Weights of a small transformer language model: 4 heads of 64.
MLP neurons of a small language model. Each row is named by its layer, matrix (down: output weights) and neuron, and shows model dimensions 112-207. Each number is 50 + 15 x the weight over its row's rms, rounded and kept within 0 to 99.
After each neuron's rows, "fires before" lists the tokens most often just after its 100 highest values on Wikipedia text that the model never trained on.

L12.down485:63 55 70 58 50 55 45 72 45 45 61 18 54 46 51 38 47 39 63 70 52 46 45 56 63 26 73 56 40 32 34 30 17 45 79 37 53 71 69 41 40 48 59 94 32 38 39 36 55 57 30 38 47 48 47 49 45 55 26 77 44 38 49 47 34 50 33 44 95 37 51 72 43 31 59 55 92 57 63 60 58 19 75 29 40 38 60 63 61 34 37 44 43 72 43 68
fires before: "in", "ed", "ing", "y", "u"

L12.down393:54 61 39 33 49 65 49 49 28 41 37 66 21 51 39 53 38 35 46 50 29 48 56 45 63 41 46 46 85 47 38 40 61 69 65 59 61 43 39 51 47 48 57 75 49 59 70 80 30 31 72 37 76 59 59 66 24 66 91 43 75 55 62 69 46 46 49 38 47 33 54 54 50 34 52 36 59 64 42 44 42 48 33 65 62 79 82 40 51 47 47 53 34 45 67 14
fires before: "l", "el", "land", "er", "res", "es"

L18.down608:52 44 46 49 78 81 39 34 58 62 46 39 42 44 63 75 68 43 55 52 61 66 23 43 53 45 52 52 61 53 46 43 57 55 44 49 52 52 26 72 58 69 40 45 56 48 62 46 64 53 52 58 58 37 43 34 61 77 65 34 73 62 67 64 49 36 30 65 45 58 40 34 37 06 51 21 55 56 38 44 46 64 55 52 73 42 30 66 62 35 41 49 42 22 55 44
fires before: "ly", "ary"

L12.down468:59 56 36 48 49 67 55 47 35 54 46 28 64 39 32 58 67 60 50 40 63 26 71 45 44 52 59 61 64 53 14 53 48 48 46 29 78 56 55 66 70 60 44 61 44 44 48 43 39 42 85 18 48 77 59 59 65 65 37 50 51 59 42 33 55 46 47 55 49 48 60 65 42 47 14 71 25 45 42 62 68 43 46 56 71 53 64 76 47 76 35 32 54 62 66 88
fires before: "an", "ed", " as", "ic"

L11.down939:49 12 46 55 38 54 53 33 54 31 34 31 45 28 50 43 53 44 37 37 53 75 65 43 65 67 42 54 70 49 71 41 49 25 71 31 54 65 39 36 46 39 63 51 42 54 58 49 31 28 78 29 53 28 47 47 45 73 40 47 66 30 42 55 54 54 76 74 39 64 57 57 61 53 74 22 53 52 57 46 45 45 77 35 75 25 59 47 63 82 54 39 45 56 50 51
fires before: "ust", "ral", " of", ",", "ro", "th"

L21.down990:38 52 53 65 74 48 61 25 41 36 18 75 75 57 59 34 36 57 22 66 33 47 73 69 44 43 51 61 54 56 54 21 68 49 43 76 58 48 21 31 61 44 48 57 57 62 40 79 37 60 52 66 54 31 61 73 46 48 33 62 62 43 63 53 73 51 51 47 56 41 40 43 36 70 25 41 35 14 69 25 67 40 48 09 72 70 41 27 55 76 68 47 56 61 39 53
fires before: ".", ",", ".\n\n", " and", "'s", " in"

L8.down225:71 57 46 59 61 50 53 31 76 34 38 37 39 60 48 35 38 58 38 37 44 21 80 66 69 58 56 63 43 73 41 43 47 44 50 53 78 64 36 53 44 36 68 56 34 32 45 66 44 32 60 68 70 41 58 48 44 30 56 78 69 11 46 70 59 63 68 49 23 43 68 83 33 75 50 74 38 57 59 36 63 60 54 48 31 76 79 40 45 63 55 68 55 63 49 61
fires before: "ation", "g", "ed", "k", "ational"

L12.down181:40 55 47 34 45 51 45 74 46 66 61 47 21 75 48 24 38 37 60 30 49 27 79 55 52 59 50 49 29 31 47 43 55 54 41 35 56 43 45 54 22 41 45 65 52 78 72 60 43 55 52 62 70 60 41 55 69 74 22 50 71 62 57 53 84 60 80 54 35 57 64 42 66 63 41 40 10 72 57 46 86 48 40 57 81 58 26 60 49 55 43 60 66 36 64 77
fires before: "a", "man", "eral", "h", "c"

L11.down928:48 57 24 56 49 39 30 82 12 38 54 74 56 53 49 32 47 52 14 52 40 64 97 42 63 66 74 52 16 60 63 64 70 36 36 62 72 32 36 40 47 35 58 40 54 56 41 69 48 60 69 50 58 50 35 41 43 53 44 67 58 36 52 78 66 54 32 61 65 69 60 46 51 31 40 53 43 62 41 58 51 33 34 49 49 46 33 57 51 53 57 53 32 38 67 48
fires before: "ember", "end", "art", "d"

L8.down87:72 32 13 74 35 50 76 85 41 58 68 34 68 59 59 25 31 69 54 63 34 50 62 54 52 12 54 48 40 64 21 53 59 35 57 45 53 24 55 71 51 44 37 44 42 36 58 56 64 51 28 34 64 28 51 39 49 23 60 44 77 45 61 33 43 53 42 56 60 47 79 41 65 41 65 47 57 66 46 59 36 55 49 62 69 54 59 71 67 72 56 56 58 50 38 26
fires before: " |", " |\n"

L21.down28:37 43 49 32 70 81 39 48 28 43 39 48 76 67 48 52 61 72 33 57 61 30 38 69 55 41 52 39 42 58 60 41 49 54 70 51 63 65 50 65 56 32 44 36 32 51 54 66 44 46 56 54 68 56 38 62 32 54 71 61 42 65 35 70 52 59 44 73 35 53 41 87 57 34 27 46 51 67 61 44 80 56 51 66 72 33 50 24 48 36 62 53 34 40 53 33
fires before: " |", "od", "4", "n", "ent", "3"

L21.down140:37 53 43 42 46 59 51 36 33 41 49 33 35 52 50 57 31 30 60 25 76 44 30 80 29 35 45 71 45 53 50 55 43 40 57 43 61 34 34 25 67 39 36 69 54 57 53 73 58 42 48 64 50 47 51 73 55 31 47 33 45 56 38 65 38 45 63 16 42 72 66 60 54 65 38 36 25 65 27 47 44 29 64 28 42 26 92 46 23 48 67 26 47 61 27 48
fires before: "ould", "n", "ill", "ent", "an", "ant"

L8.down277:55 41 51 52 48 59 49 58 44 32 46 33 35 42 57 31 38 40 54 66 62 40 24 52 70 73 42 69 56 26 39 55 59 52 50 38 52 33 62 35 36 47 63 48 66 61 74 41 54 53 96 53 47 33 64 56 62 61 67 55 16 73 28 60 59 32 80 16 55 85 43 24 56 37 47 61 41 51 48 58 58 40 34 55 72 63 56 38 59 90 26 36 41 66 27 39
fires before: "ct", "ent", "ment", " b"

L19.down233:59 30 40 61 45 33 29 56 20 37 80 47 53 22 65 55 65 37 57 68 53 60 52 32 54 33 85 53 59 56 53 39 41 70 50 43 29 44 35 82 42 32 62 33 32 46 54 87 43 47 42 60 36 32 44 38 47 67 55 21 50 66 34 38 51 55 69 28 34 57 49 33 47 40 69 38 48 50 61 33 24 73 68 54 38 44 54 44 58 44 27 52 47 39 44 61
fires before: " of", ",", "hip", "e", " and"

L21.down670:54 39 92 55 65 68 56 50 66 68 54 62 45 47 53 57 69 52 40 46 24 61 43 60 59 26 69 49 45 70 57 53 47 42 11 42 51 54 74 25 55 32 55 58 43 59 41 58 62 36 75 34 77 06 44 46 82 39 30 61 61 56 38 31 38 55 44 47 48 53 69 51 45 26 60 58 46 31 58 56 53 46 39 49 52 60 53 68 24 73 68 35 03 54 60 57
fires before: "0", "7", "6", "5", "4"

L15.down430:52 57 57 35 36 20 48 32 58 55 21 66 57 32 55 64 56 72 49 47 45 44 36 32 52 61 64 55 34 67 58 47 54 69 46 58 14 52 58 44 46 50 40 81 49 27 79 46 43 51 72 47 30 62 72 63 27 39 74 14 50 78 78 82 32 29 18 33 77 36 56 17 43 53 44 55 54 70 59 45 47 59 40 54 56 66 45 43 55 13 58 61 62 60 21 48
fires before: "ct", "ro", "i", "ction", "ce", "o"

L15.down340:63 45 54 62 27 61 56 68 35 53 54 42 48 68 71 40 20 49 72 54 70 65 31 50 51 68 58 39 37 52 40 46 66 45 73 60 39 45 36 47 54 89 54 48 54 53 63 54 46 35 58 53 64 65 28 46 63 62 57 30 28 58 47 43 39 47 54 34 64 69 29 59 43 53 61 98 36 43 33 25 44 29 21 58 64 58 02 19 56 48 61 63 50 42 27 56
fires before: "ro", "in", "ic", "i", "v"

L21.down626:27 37 24 47 44 59 61 61 53 17 42 68 50 79 42 70 50 61 31 69 48 71 55 51 30 33 59 43 59 55 79 55 54 55 60 44 52 57 46 32 28 39 48 48 36 67 59 38 45 35 60 58 42 41 43 40 56 46 53 13 33 58 38 41 59 36 30 71 41 21 54 52 63 47 41 74 34 56 53 47 46 57 39 21 37 70 32 48 30 50 78 55 45 36 50 52
fires before: ";", "2", "5"

L8.down763:69 41 61 48 66 44 18 47 69 59 49 13 45 64 53 44 41 43 40 65 64 43 53 18 38 58 30 72 38 47 65 54 50 46 37 39 41 54 58 26 54 60 77 65 63 58 42 72 74 29 38 47 47 25 39 60 65 77 43 53 68 32 58 68 38 66 41 89 50 66 68 33 79 44 58 56 58 54 40 46 48 31 43 37 49 65 30 36 63 75 36 50 42 62 55 59
fires before: "we", "h", "ong", "ow", "ther", "and"

L12.down257:32 54 36 37 64 54 68 67 58 40 39 63 58 20 33 26 34 43 32 27 43 59 63 42 59 57 31 74 49 64 34 50 59 28 64 58 51 39 63 51 33 42 28 36 39 24 49 33 38 57 35 58 52 49 33 49 59 35 49 52 61 37 63 84 38 48 77 45 61 47 29 55 62 80 77 52 38 51 47 49 35 55 51 37 62 54 54 82 79 49 49 56 58 61 36 30
fires before: "ity", "ric", "hed", " ", "c"

L8.down312:93 20 72 70 63 57 25 50 36 53 16 53 51 40 54 51 66 41 65 75 52 47 25 33 36 47 55 43 60 36 29 23 54 56 62 28 36 76 91 52 35 40 51 56 76 36 39 54 68 55 42 66 46 54 59 59 57 44 30 31 52 67 57 21 79 69 51 80 51 48 61 70 48 66 33 38 56 69 44 62 64 37 53 46 61 47 63 16 73 53 41 51 44 72 51 38
fires before: " The", " In", " S", " A", " O", " He"

L18.down828:36 69 63 43 47 51 55 83 49 27 70 51 63 59 32 41 77 65 43 46 29 50 63 42 37 44 55 68 30 48 36 75 56 62 69 56 63 27 44 31 50 54 43 70 52 42 35 99 75 69 41 46 60 52 50 25 51 59 52 27 74 33 62 59 67 73 31 45 57 65 52 61 46 73 52 60 40 45 26 31 59 60 55 31 73 49 24 53 36 47 66 26 52 40 51 73
fires before: ":", " |", ")", "5", "),", "on"

L11.down739:56 66 28 57 45 61 45 41 73 44 34 54 52 54 49 28 57 54 96 47 26 24 26 31 90 33 59 49 32 61 64 50 60 54 32 58 59 65 42 23 52 47 49 32 52 52 43 33 43 39 58 08 62 65 46 74 38 17 66 42 49 40 47 51 53 42 76 40 46 46 55 58 47 62 49 48 44 59 55 53 64 54 39 37 42 86 62 15 53 49 58 56 77 46 53 43
fires before: "an", "en", "ish", " |", "ing", "o"

L11.down179:39 74 48 56 40 49 55 43 65 71 66 61 70 52 43 43 47 44 40 50 33 99 37 57 73 48 31 50 46 71 62 34 51 25 41 42 52 51 47 43 64 41 60 37 45 44 34 53 45 43 42 43 31 25 48 66 54 48 53 83 64 38 44 23 39 50 62 59 31 62 34 62 39 63 44 20 63 82 59 50 82 74 59 63 38 54 54 45 17 50 38 59 49 62 62 78
fires before: "g", "w", "ct", "an", "ly", "ic"

L15.down204:83 46 74 58 50 56 57 41 25 58 51 35 16 46 63 62 41 37 57 39 44 59 40 43 74 61 64 66 57 54 33 77 43 70 64 52 67 55 47 69 43 74 59 66 72 34 47 33 21 38 18 52 51 58 58 72 45 56 54 37 62 44 45 71 64 36 49 35 63 59 42 39 36 51 48 51 43 58 26 37 41 67 63 38 42 46 31 56 40 66 64 63 34 58 63 24
fires before: "le", "ent", "her", "or", "en", "est"

L15.down1005:27 57 45 47 40 67 51 40 45 59 84 60 45 60 32 37 79 34 48 37 19 46 58 14 54 58 47 55 52 51 46 70 53 57 32 43 42 23 54 48 46 72 75 24 35 61 19 31 18 55 68 53 54 72 45 42 46 29 45 28 40 10 45 39 43 67 67 43 19 23 24 61 64 34 31 42 48 71 40 64 57 44 61 10 77 40 36 51 62 62 23 43 54 37 31 44
fires before: "i", "ed", "ic", "ies", "ist", " to"

L11.down743:61 52 27 28 51 60 54 33 58 49 16 55 57 34 60 37 45 59 64 16 56 69 47 25 68 70 53 29 25 44 58 20 50 53 43 40 47 41 76 50 39 36 64 40 35 66 64 91 52 28 44 47 50 37 28 52 55 69 30 54 67 69 48 45 60 60 30 39 48 24 64 55 18 13 57 71 95 52 32 44 51 58 55 17 52 56 70 76 59 29 68 44 58 34 26 70
fires before: "en", "r", "an", "g", "ch"

L8.down725:61 42 78 46 41 57 08 56 52 49 67 25 67 46 36 11 63 49 56 43 39 55 28 66 62 57 46 44 43 29 58 57 25 21 54 54 44 48 37 62 44 29 35 30 53 56 73 34 34 43 51 50 52 40 50 50 33 83 49 71 37 67 53 34 63 50 54 46 66 34 45 48 27 62 58 78 76 56 57 59 75 51 51 47 39 11 38 21 67 55 36 44 49 59 50 87
fires before: ",", "A", "G", " and", ".\n\n"